From a checkpoint of a small transformer trained on Wikipedia: LayerNorm before each block.
MLP neurons of a small language model. Each row is named by its layer, matrix (up: input weights) and neuron, and shows model dimensions 0-127. Each number is 500 + 50 x the weight over its row's rms, rounded and kept within 0 to 999. Numbers have three digits each.
A block is one neuron, or neurons of one layer that tend to fire together. Before each block is what it responds to, as a language model described it from the Wikipedia text at the highest values.

Capitalized word-initial fragment. Single capital letters or short capitalized pieces beginning a longer word split into pieces, such as S in Sherman, N in Nigeria, Pro in Propellant.
L3.up40:441475494526507542539524578463514515519481518450577530556518443508503535498430483478463558480480510386561502550566481483508566585537528510459480451622493473500467520455517458427431435443532561459456491403474590548453485457475553532367455435455485438526434593581488486545466516597479503592414424454532476454552479570414426461500473429452512569532504493506533350546499548516425482478472
L3.up163:519553455556525424579428532414448583535478500497434539554511505583494574530534417457517500450575516483470475395454484478482457564432548527476483437543477439494545435618511448522478437477460505484509539534410480514560562527433484519545562418480466560570510539482522526497578485520510582486428461401535522538473373528464524433502461483452502500473520616454550493552496475479555531589609
L3.up210:562539546480606567559427545481524483481419466462430483505485511553547546552490474554486553510438486591488435495491416392555463617523509453526552547507527507622561550466489509440474424464448536492519481482510490518444575449553514417518443529429435533537538502532406526520421520462443481521495542472491489545462452549540421404510460549433452508479540524455484500520526576497467493511500
L3.up262:476499445433436452492471464506551568527546563566502567479449570538458468464414549425513402553489536517536612533578455405510449545565523501517552521560549463541599511588514509456610402539508397441537448443409532491530475509474518516508470414524550467564431590506432574492429456428530429479484476526429500474553501401398448551468477481485457457504505488472581501472597451496452554520541
L3.up678:506474452469471519549381553452426517489476508538487396537499490611450441472480502537571500614529497489614491346514507511436486520490513497437483560588512495518484452473487502546535519515477567527497427451405555422509523386483457525510552651517452491461527495490428448494524614555477522523536556656456594511450410546444479494486462476480534508427533525566481559474529493506548527548533
L3.up849:552409539507509525502570526551537494581428492533504536505498487592562497423542434490454519500479579547527536502537536376517478469500572528509478486493466526510465508457444450496561448411435425525490490483508412538479492462455452578557400518450576479517476474496321482529548489515501536476456504516503540492571488506404524555593461585519399509431577482583583464509465551396428660541504
L3.up869:500444515479510527484473547369461511478460488498529488411410490504587550460492543498489488481443560545552503565494613601416499459504492505498504412470535509492507539378569470567408571625465434580542475509503557451498482409439412495534458400439482543482580481544447472543510558448573581506513630452549475479474518558451488494498488569533466430508532466534509467565507526519551466516502
L3.up960:500474469517455490549564455428642440545458491453430555427485517620511507361523493522496515460518497459474576514489446459548500484585526613427495382526408573560473523504533470477512421453530502446478504524524516525562478445595544478485557462445437573545466536449442509461514452607505471482522539574550492515505463489486500491449486585412495493501491438515506502566401501442372561601462

Digits inside numbers. Non-initial digits in the middle of multi-digit numbers such as years and measurements (the 5 in 1954, 0 in 600-mile), plus word-continuation pieces like the after member of, s in siblings.
L6.up322:489500427470561534577431507465576515466480452583525530499477509545543395491422490527480476524511441392474508561454504553497576434507534475443451607565424481467439418445583481491475547520581489459489491380479511441508504570463493552455438396511493508543493442493451545558414519520424493555494448609523598507555473542517440523615549541429470542424536408461550469452553535485545530541556
L6.up975:493468576438557464472481551468596555510527526561522556632558441402570373561461442577438551464496434570474548499453569534374486497444547530522504556470444505498502505510575511544517452480500541479541475518467391436481511528442542515545530515538519576494597493514494419544566488475473508470507451532451595454480520537425520452510550440528463562434513500570526585435451425507469495503470

Word-initial fragments. Single capital letters or short pieces at the start of a word split into several tokens, often after a parenthesis or paragraph break, as in (CEST), G-w-athmey, D-ial-ogue.
L4.up101:521475522554473483534437514529459495479402505547573546486444507496553570515492501516508490397415513524474503534501543497540404492455531480415436533559496463607510599421547506507547495406468525475505499451511429491432442525520543518473556368441491508479563488530566457436469535501507483490583448548465520533491449598438456493467369546421515547480538465422528503567516521511515434522522
L4.up240:521492552450518557478458513439517540550510405439402471447461503496474506519443508511486488563567422518502524470471440523495488558526550497464444510457551517530510555506462439452506448580567425547405465479414620427439467506585399481566522471491366492481525548469488564461562504513480501545521443470512488595459489514496571557565487499462503495481542479510498405493430515447562433514462
L4.up700:481549504440601520602545459528437466493503510578605581453510518526466543576465437482469483477472533449476417449532494490544518524503502533553567567474519470504376571503439487485537446450504499421562503462442455562529500494480556497523597457530526538552516577483539404470534595467561398581469462513431444524489529561457553544446457508482536470464418429443506424481568521502475443457491
L4.up836:528409492503424498497482462570537501541559552530504569539562512529442524425504463445421554410548502513478477458482422427570534443493530475476446564571517496478538558542509576400548513539484500520493421457482475525426428527566500532488412461407475521549484603492477554542507512561472448506486520485453472484545424435492398512484543416479431508446536463455500537509466449424473628391520

Connector inside proper names. The connector "of", and sometimes "and" or "for", inside multiword institution names like Board of Education, House of Representatives and College of Architecture; also phrases such as one of and a total of.
L4.up456:489522470482628435524565397554548551468401527556408415470511504415537483546483483527495555601581530456443452517595565545536423486505392462587546434527524430612415518527580521428494479470474547544511489533519506535494475436525508459487490540537642537559564534477470510479529495525509450451503522552447549520419494596530464462492588387447502557472545488495465505523542532458515533499416
L4.up597:535460539503583373499499474444457501548498473467474536507536490366523531514420476503543471512474476528431424442523381443542505487542474466559569429489512505635562536526514407504534515473496640587609499589563467454510412541536478446453475429565522471520533500473598523510583466546464546448495455427507471578553553586520408484467483491530418530511444506525483431452527591536546448441477
L4.up745:529404549436539482525489483550453566448473521448555541479485501526525541491505503607473488478427506497582439485339536559510436474537537433435469485539424517452589447532490556468464572512415506501484543508545540468460465445524354509476473490471505459548473622516483347495625490463591455516483537527545541517507506512454446491480442451408539551450514418528469455425489517552539500459526
L4.up762:525405460506462473605467509513459480478490556485521508461510630528429512443453474428624436554424389479476481533594436580491457525582511434505578494557532462424499509563463478506512556386475526513482460436587509567609520491508560524507542465480523525463549432541479601509535570601530500538523574517493525506454495578467410530512544550530530553449479554449554478531457493475578562512617

Table header separators. Pipe or slash separators between column headings in wiki tables, usually late in the header row (e.g. Oct | Nov, Silver | Bronze, Team / Apps).
L3.up436:526532542612556490489557449574505425531585489588448470380480504517526500513375496463523503475478484499522555641560497424453483448495501435452509540544461527496530494557481507520467460518574457448449568547472476436496486403433546564456461440570507456565538596573508493547501491447457491500524544519511492500540517547450384465493653578476486456561429490503490449425507529487505499480490
L3.up441:553478461531664489482520508430417551533519470530483519558578479561538562497439489470517572405494508496494476621504468483593482515423484447531488439447443488521578492482490518418429525511510599475525501434443412541582557481475358551459456444536513446540425589471651423502471436540490529442563522580526469494473539466484503566492650544497483495592375568491517515536462575545592555548471
L3.up533:456559431584628483537486509553446420485483492541539536442517475549534471591455455485442457518552503433512471521468471453478497465515596407476537434552449476547483556454517513443514541544577572480509489398418532493593499467466461509509403554454530581540652628498426393569467558540526411586423533490528463482511524563451525494540529584424536511508407471445567447466550593519457401531440
L3.up637:508448571456527518573505447458440574449537428566561524561383543478605488516487564470473490529553436396557500465502436465522599520523501439512415507531511465428532515470463476429464508504517492457431550444525644464526489504535439469518496437443528496531498527413532398601505538651524462559487537565521544451516608512459479550416523526514511554552439565583487410534386580549453455552547
L3.up696:483588421469501504484496484553447416445560494511432490513494478583512473535386511481474599374483490446482444446542577474525544421504572450546416522556524496627544481560451466481560504546472472456444498415527536529519618401508576528472468532532486481466531511526527635476514561506476509507544465521541538511503595630506468540429477580491509469638520475494533491447519521411528434507462
L3.up780:533522470515543489539501447484466544477543499483498553488456508617501486531440568503552592492512507481536537547482473448581557587474502496468553579463427557416508442487470552374442536477455493468493543551467497420515504447619492460498386517626508475505507624528422451548473533526534497540515418500464520524600428550537388465502551507461538575417396499516503483464490501421450525548526
L3.up784:596572426579537518483521442503531457450571554513551493478450499549564482530538530562420512544490452422451535470483506553500580468500571510507591448533499457560490518468451551511516532554501481478487508392372440534540437446509535509509480410501501481461458537599443480532487498427490501388508487402534572574502558556578552497435507410488470534469487415530535514493498499432483468552535
L3.up860:567470599526517569448514440503501486591554471482601471535489468500544503511459555443432496509488528399459506579401437473499476500525524445515517430507430430506516437567497483441409522485499585426486462478473521498525494396535476513513425561426533485548486518471487554592497531553506607547451555530543566512505523501534497474490477562465438553583418538508469401469543512435505467616517

Mid-word fragments, "as". Word-initial or mid-word fragments in split words, often "res" or "es" as in Kreskin, fresh, Fresnillo, plus standalone "as" in "as early as" and "as well as".
L3.up144:524491502476466436566541520438549463424520533489481552367532570505549513528543480608504497494572596440476494442479480508472520569426568603497514439444597498480439456430498510502462447430466526532540372443528453429478539515343559604489443503527390497416620497505533551423548500512502541492513490551405486491519460447478426550579547536451515374563536455527432500488529548520523438538482
L3.up158:431417417500546544572498539515574514581523469426514506503513505490500520493421459514484524546617396558523492441490533420542473598410488417451530427535556483465459513425518553422561508463447505450598465547539488478582519424412563494452504439572450555490558506575464465563606437463472541498534487483451531478486480443476497443489522471545536485591566364558505498446461486503607506595483
L3.up493:545467464476480562508503577536593489583479499501610514455532480436466468509480506539454480508563510538461517539510435461550471420563543544566526395582452440423565488504490612453537586474494435441565414510519457460496568417530515479475473524446491525530435465470503538489501502564463477563421480550543468416439442419473508491450485562428519452504550392481521526339534537556530621500499
L3.up614:461508502517528514525479501452428658519520560570603514494495523468461452483431428507559616547485602496529516464465512520622444615503426558545425544563410427554564461418539549460475486502562563492532481490531566491505497536461562480372554532456525479494514553472452460549576415450514527506474484415513500463497470437432461525495461405495464409509507555512533404488594534508439460627544
L3.up624:521457409529457517507523508434440465462587469480550483481461503486506525517520484541470501591481576501436529506467585492465514505541542406408516551484510496481555487500518605428428467431491418530470442401508428493482535528452511541550505457480479573455453364577478515591470568559461451539412489517510547515514543605498524532462495471376520399631498428563502546520535477553641496560449
L3.up800:450523458535558524526534503548440531423512511479575542559574478533496531509471471529485525505492547523519511474473529484500587575472484511429526475500561568512425482562380443568501512468595530553533452454567507522525473471459485557415515558542506440615432536489527537548450590516559423471516393541489453503546495454557470516440548505394496547545550604482531517496593487547515435479452
L3.up902:571552449556445566554520519542606521483515451476511637510587512557484472531535468622440567561501482539472557508525512481513505547470502408485541461477483490461438452557518554413507534431538551460478423492469434402487463446472482573483544373492582415459529519458541608624456461507489521519536489499474542448480561490514480438463505431484483522503468413511461446441482584484441530524507
L3.up926:463469563573630508517590474537517493528544491403443441473470481578458485441449429533521481577501553486514505450496428561428526511470472530517495495479471534528522531514518552453468516456504480573452428495540464492488433478492473483510518424498535521548563484513554545479496507414502381556544519459524460450622443449531514491484495465603533486539519475489407488594539497602469515587592

Mid-name continuation tokens. Mostly "of" inside institution and title names (University of, Ministry of, Hall of Fame, Prime Minister of), plus word-piece continuations of proper names (East-ern, Sent-inel).
L3.up126:526449482508515496507498475504549474585509459445435402555427387442532495481483532498486501496505520504469431579430505500459527535467506474440400580524555406459537438574540503460480521506621449599544498543458444439480521500524454432499443482473504475493468501479539573547593414492491504415449487553458443528417457449512449450440516478488449558521522401575474523489468429447495467495475
L3.up186:511562421450557467453484508474550442555510526525578510526486438470433558448512595520465483473592485415383566470550516508485512385599543464529584458457451493449622574526534508459561487487619484476527489603542454381505474492497549618533464464509531408552486517522521553405556461484492488478449519587491568489515473499557443435455622448498446498517470431452538539559454489496520439522387
L3.up240:523421582591523551449544435395526502569535514517468472482508459608506461575551559478433540451533556437480485539442528474409535471534455497449429435411460417401521374444435544518464570447493489550522549567417521492454491429448522491502448554494444457512512520475369511531460476489552493498504413546496547535441543531504495384485541484388562450404591446518465431544543610472406544514565
L3.up294:583535537508507423497455502505506490393527473483556436455509475421484481558534454475566408563563448504512472496485426574439511547618434541521461511475530462441479558530417438532396491511412590493460484516469533453538400495621506602455525422604528484514548505514448521457522611465553469545439531478507441490429516459523501466540451505471485526480498477532563455509613569458585467498572
L3.up526:554513516544626444546557453469460556499521461474450462379541474422468468496506421528644467551536516565452456453489516546511507543474471482396381546360497505497401479545491514426542510478494489534528467524592549468503539512460573521434475540499544424525571480485520535560570497458479466447454473527522488471492457504562515527482381503464458359519592517480531388481532462493388505514427
L3.up528:493472455471560493446387457526442430563509423459609506513508494399534502555467431514453560473524426507551511600561439481491500450478502492442548507504443524556504528508480457526550491508470557560436489455587482479505593548466393449573422518572492536585484540420549492584552469553490472496505445460653387475567461455532520461481588548383502441484523514544551417467518495469469592515436
L3.up570:579531513589551509510468540535527437391469528544552547578506522482489454549534524526418465532463509515487526488518469514454428589525475491441577505577525431572473576543489510556478554401545593548594371423615523469485533498535531514547546494519462495493623486429560494498431525562551533466481494456420500465560414508547539381480573531489513461420424493493451502595465550523472523463590
L3.up609:494481496544574464578522391557506441406480533503500491485538432411422492553518518553476433423482515465525516569520522521457458535527473512476490549468511468480496555549506405488503437441554388516444449535489458512550501574453485515460542471596571395471579566404552464537584538513483473431415478551459541522437581444500519477500471400429592426489473525441442490519468477501537534528452

Leadership role nouns. Nouns for positions or roles held by a person or group, such as president, deputy, consul, king, and candidate headers in election tables; also "of" in institution names and table pipes.
L6.up500:505509410534568505467442545554394534541429553480473538493612505533528472554479481501500556529486515513521509510473414429484442469510463506568594546442485475501398491529511489441586454503591490451489459522562395460628515505490454505488472502584431517494384509413488545484486546518486501468485510454512471469472524559493558577440522492478509536452545488474567586448369548529535561536512
L6.up532:522447503497478490475346470553594599506530539586521526449526524510516474494436442573535472507528455468536446421553508504535491476477528537483444565452419619448523527494449558521450472546523538596485484532447444376522537535518538575555541510478455458440529512450458512495542538496573595542468517486553565519582458530475500500510481460514458583509476488563569477573474513489470463558498

Coordinating conjunctions and, or. Fires on the conjunctions "or" and "and" joining two words or phrases, e.g. "little or no", "culture or background", "K2 and K3". Also fires on word-initial "or" pieces such as orphans and oracle.
L3.up55:444612454546541532554565559487563517451484566415516504448531514432494514473453541463543510438551479522559421471604483452527481474583473530479484511631597474391521477500555545484503509574517483518526433519414455537521546478473465531566440501467442506504522531558563448491342508448559484535576511408476475395592548399534531477429497474542599514484515466472556474542437467519573510486468
L3.up297:492598515507562483521517489476411440459506544569477466597490523428403506533568489549519428487480457498545453506480407516541522495525512543594566499531526520490503478630550589452554466453551526464539446569489520469492516511461520503500580458508573533622466544417507541547404582452429493475470489459439488529364497500567589470463464546616533496469561486522439520474557515447563480440470
L3.up390:504495482467500481556609539575501518544527449463473516495485552547515529464373545549493492540506477507369406492487468451540594503529468510446556454393484385477515471522494534487478451401502485503445443578527477504493590411543468553352486459585476499453564481512593521474533420515440470410519512492569452479431492522582593538454495561471481424574578531497536550570520473534570491546424
L3.up465:490544430535545550457510468480564464448502494507485519418511532515539530552393488572473508506497498490447476486546526487489456536501549544487505406469474535571463525510467454376508410461545573435557469553527511581549535430541491508476552559495573591474564544517509491455457542478460496596534556464469540500491561471565626496513492515496534485541420565462518389547477452499517504485456
L3.up522:543427505510499471447447487513528477456488576466469456383513468427535574465482525408513447589542453530479417496536518405541550509586443475573541496529471478488463469522434503452459538528492414447526418511505584537500501523579426559468468467461458454450504560465491501536435502405515483465449562454457514521665505519628484481523478502531461525473526642517521501494436494532504553527548
L3.up537:526518514370533532548437494498440573540444500478466440575558518444606500475478465486487478569544444490476498473540490526524497532631520541418495493481556507373410490559518511446501479467539583424498480557429518382506577463514382533524506495575449532505569511437535641489443483478524428469501532478436480453558488527484566490450512504556545417533578493518422481580563553530485447506471
L3.up809:505513500473538510550599530592494468497607523565500502604549504446441566510497556539392439545504440571553525445464462420459425473551414490558582426590469556515500486429561546466473346520460455465491500513518550542463572520540521491512453517516529458470409522560524430516497422419535510514474442450469451589508575495442474460511507516399493522553420440465544563486519542512448415484463
L3.up1022:520517451449455437541509470489450530456453514545612451507534514388498563466506471477468491488504440507500485453552575493519502575458455424512435497532491523551404523426470451455533413549510468523435390494517496454487540438537513655483526537454489575502576500556519446454462508531561502511474571470507583524580593490512643619483548529616488521539562506501556554468509474509511507410488

Closing and introducing punctuation. Closing quotation marks and parentheses, and colons introducing quotes or notes, e.g. "Masonic College", (Note:, said:, plus scattered mid-word pieces.
L3.up150:567542615507465469454464448529481538489501500444540517480500461444466459426451498470515389533569522527512482368466495512453500567587522469567570476493491470573577521532431382506453542441557479488483533583425519539533515451546510508471518431509469486478522465512569388454514458578458542527439463640497552499501450473440586449436449457449508413439512495494464501450506499528495569500475
L3.up384:471432500494503499447460503469513431514529484446588437502568485480571498496465611550540443501608561516543468415460423549575513525545524518551486458590519484469512485404415404484423521547452496431473567471493568478512432468503553481537478470432451460573523488453516472440432509453506479475455544533594531464477542485479568518404564489499555428425529482514410470445576563497491404488468
L3.up513:478464444519531386524481425524493585467549525506480503420379389492562490492380530568554526501463491463517560376500502462488513472451414566504495540601528531521435484470545512427487462508531550372426551479493481491513527475489459532475516525519507507496544493444534488471477499545515472508526486396564533553501486453407543445358379596550543508456483619552569494508506410498548486540536
L3.up646:459486465515501492484531399505510467525478482450541458524445488540597425506507452478521348588578498568541564483432478498650496433568539479632443432480460537514505456473355466530476519472539490428563460495463558503487502530568572517443512505484453413390457558519542464494545461388452516492571491470532557478407553492487540575513434425561520446490527563426526503453438407428506427527430
L3.up647:421544410470554525500574525437478550501483484465603484475530509432458530497473555576562433479533378427506506460564547562515535500504516590558479532579464513522433441451503569415562557505515555414529503527499496416457444469445506517566516557478583436391478484489529376442518474633591495486466437485478477458490468471479595561483505551509503457538446485468464454496472478517446565492581
L3.up711:582518429488539451484478578435583434534549584463563393469509484506498466556433572544459492451540480474457586431516491540561487459507502533523426554567526498408559531499460537484596484498463583522545420452458447510476487531442495479521538426608498450541494487448414493415455576446488500449501529500505465482495443534500446495422498572379502450461603599483440544550457566523491554514544
L3.up765:470469573416473403488458558495523428509513523547513430498421488507527562373491552518471496476615502467535493433427462609613445491480536530521447492502540483480511578542435503550463389531514453504538463476474510505495458423455493530560412493405545579475517500526507482530502481495512428499561518454570559542430448448573601513464403439514546461587472591477473374422478474575492411531546
L3.up775:471495484533603520437448530438458452450489525462506503494515422526480566490522484540502523529531519540415517472584402547414552450435494473553442565395602504383580622515425453469354590487505511538530515524501523492516500477435450402474532468464411485515478550474503501495480598524552526515488388579584476546502534516389603459465551519492507534510520498574569498548436602536510367492415

Word "as" and as-prefixes. The token as/As in any role (as well as, as of, served as, clause-opening As), plus word starts like as-paragine, ass-isted, As-ia.
L4.up18:501500442501585487564461499465524509444453494558514501423485506474475456496457486451565615508404475447448535382602522509546476580471396504379547662444549535498526424514499503447595502451443513547399482517574458444383577502558469505548565520480529514503489514539527583486450511515446528450481579455463423402450467462506494548501585419428517464503530438517510461519531444464527531536537
L4.up273:492525505522512460489502545511605441512433434502563497432503437543528424364479422512480508485505537345525544390529560572641521510487411470441457527471423475424510502526492479476558522510568487513462459558445537455467428534508466527569473509486495519396574489517468543512526478566544419536542561530460473538520461451463454528503542520504537402522444576529480453418490537543666581591522
L4.up331:598538411518490415468514503482585545436567500489507456493489499571392490544532495405475507570473451554535476527498504447474502571557450578476598476431441517553469439556460533475513425534446517533434552525481546489565442525565378553571459560519446483523485479467579465566486432476587407509532520472484437529560438464438498484505409507421449481522522380528500402485367544584526568502512
L4.up353:517457552531507538577521464500552613433490515376534394469531519390550533473485478461503615483541467514499535427541501547599541592490454544519443569485453513563515457474497548437546516390453502564529439521468454481497480621545443527463495463490459550491411571500507568561500541475464480575456442456514577444490445535500424542454526472430562521433464558396425492434497503480430589548597

Coordinating conjunctions. Coordinating words such as and, or, & that join two nouns or phrases in lists and pairs, e.g. one or two, Tara and Zvijezda, Law & Order.
L4.up108:499476494484574599612563480505501575561563502516472502469459412467489490484397438548448534447467462555562528483603543506562503450490481409422555459430537394479618554586473494438508463461551535494526456545424487422467505436473548577472449443519455538500599436497504605504475479448430520545479524476534652488501522427490522465505513519446457461501452585490497504572509539549460534524483
L4.up615:484488513584639538546498489505475488536426511563423503489562553503519498496543501438465512560521437484497444470415547477514448550498539426425481385575502422585379532462502557431428464480517535562499467598516629590521499451462514587466510445532449537536512572445557514535529503452523474486513473426522489474489428497477477556458430597493493449428522516523494456538577505485514491531544
L4.up698:456511467482492449564557519480534547464424478471566517508523481483521535508464493537573535497474478514486482496455447466527481477504536474451493481565451443523503367528470479538504579507439391480499444527462518523488544544531468491565577462455589469518505493415357539523571532500514511431545501578583417489457475503512492479481529475560502532519492550563451564479601436510435521497469
L4.up928:557569434463556562528511506517535490488488490521496554528462513428419497433510487495510431549427456491453483453505481528573533549476478513495556500455463494513411488521513489546449500421505545537451523474452503623572558443476474551459451436439466463485518520443434580531543490435581501518480546461541503552543526505592457494505419587562464398385548460565542494451633449517488551524512

Table header separators. Pipe separators in markdown table header rows, especially between % and ±% in election tables; also of after nouns (details of) and mid-word ul.
L6.up398:501514531535548535623459556453496522536456427498528559504511576448488444422503489510525540479467468472514495447605491507493527570542447505554515423471423445541459557569433450505529420480456484496449475520509537490394521546439505543531434547491537528404509468547514454476588618480516447456476502504539543513384523503525490465479551523496500460470410604496432435557442476487560466521433
L6.up998:434518477524504499495495570524438453545611548508469531497517566520603530453420618529618514477454472468490412508562428538470556533505532517581550497479631503481479514525535435423501404452409510459590439435537510581538469540483485601568495497508445514504441481515587467561438516481504425491433525444529515461460413485512572472466543542517442480506458432529515467428478481580531494511510

Mid-name pieces and "and". Two groups: " and" joining a pair inside a name or phrase (men's and women's, Jurassic and Cretaceous), and middle word-pieces or hyphens within proper names and compounds (Abd-ull-ah, My-an-mar, Grey-el-ves).
L6.up835:581532484498475536442588547515484543544403459522524479591528572444432502580543451455551526468594442498545391519470437418493434460498470411373449502579561509459516518449481472515492497535480529384500396591433494388450515525470500506499520536611401489480474608568608465518528506543572485489471543489482465440444498516504506517479521529486518567509486525515594431487582449551449496540544
L6.up856:489477577477492553491591522588471477511447535524519479515440489422380511529454497459544549606558539436606456531462353528492430501512560445470546503446560450499434502457554472484473444525421551429477437538596434517555528516473531543563448432570486452533539493506495537499523503458497510468538431384417545516479556558502496515434600486419489473468542556472471459588621411366508530546504

Closing quote or bracket. Punctuation that closes a quoted title or parenthetical, mostly the closing quote after song titles ("Mad World"), also closing parentheses and clause-ending commas.
L6.up482:533504525566542542479459489467491584525527526543520576458509530433453577521501554509455442494560472481423510463427582451465500513520462441548430402558485578443494529467368468488481476501509504411541526489490491407443466477456503592506493466501482501484562567518544476493605521547512532507515464421522514489511522432561610529487414479526607519357568493551465544532438560514503479525536
L6.up820:473525583517511519509461536488523515534564477574569522438502387466447535458435577639494542435587418560597526490489477514494456519416398489474443532487478494411456417487465466493542468434517450487457598597487516478393487398533554575569537504484495448485450485486517522481579472570506539468562498486418515532480405485471508467502538542489449448488519537442394451433564473515499529512518

Table header column separators. Pipe separators between column names in wiki table header rows, e.g. after Score, Votes, Result; weaker on mid-word pieces like ind, ify, act.
L4.up445:560528458422555459482458604563394432414561551520481498520495527440497547448549491442534536417512437535518407515483441454501478531469462458518424498537494594421503464533526466415496518364506457478526593492540509554476525469389443494488429561471577486492558595596510499456574571493445562528507476576553547551474508481548361554452495534516542551475426546448478487495542438518596478499457
L4.up661:608524471503551550476488481436505457556467537561464455556547504533570405521529482459445484433491412472393491504475489533491513581490413479469554476474415444398509475567476393401524551494499565558457594580500467531522479498507471486583487511477504404554507498493551515558463531587497492482542586535526470494472498547442458518540560455565444496490405565561396646546509464461518547544525
L4.up829:427568454467495513455544552508405494503556453511523442578561520591531510477538517488460563491535496468521497583391471524509554553465531532524437469531527525382455479503532522490463578570517522579503522458505552475483520482415500458583436482511438442501466555558492427478454442491522436568509447466418537528520532487533509415395496522443521487578402515496420464488510470553448494561488
L4.up898:461532494490546463582494520501456500540533587564554451513464525500540334577518495456420482490538406454470517403532455526530510424514518570507467518519493482588493497534469561557459525450513596432563488514524517438424513520660490435541391497590544506496532564530395414520598565488538524423540557508476477487554522491547541567377555513591461457457458580463459479468563499452539458446604

Verb-completing word pieces. Final or middle pieces that complete a verb split into tokens, often -ing/-ed/-es endings of reporting verbs: encou-rag-ing, sugg-ests, argu-ing.
L4.up232:435477522498530454427563593508549464542543510460494481473514437540435425428431513472553549464465557451402492464467427578479547518486495501512442598498479600547523592531511538521376450545480492500462496541499504492520454546394622450482584461487441533524506531507531512451503485445535460451506446563594501444578537522479552564457468470480516442604432627472482549499653583581428415507485
L4.up685:470415490556481571503520472479435455519497485495550415399477508477508504482590475549546499494548588576494528547407540498485548502503509616544472564488562491443575535612505531428373492533428414561499443517516428440526488510447536517562444553484519526420468572495516464459550532451561585432430529540436510523518538458456553473504522448548472404540569484463536525479519542472509477515575
L4.up949:478525558456506478440525483570511465519583541480461516532578540518538444527548497526562521528454541558551541550600381521452508589487527529556539468553439544596501612480585521451494471475421487547507501550493555397506437407508569470533536410435535446531540530458456482421473464441502474490488518553471467445509417480484508475491554472551425520455524556444424513528490488478462564479450
L4.up1001:541476550530464556494514547501487549505501478480558526469514543532588415513529399456513535503510403490499503508508404592489488532498562562492537542532515462493530480488503474442433499455531523531590533482447491448474522496526437448577497465441468482497499578479503457578448472365466533525480499424587508568421617517496523456549491384475460495508466477582488484494472549541473451561439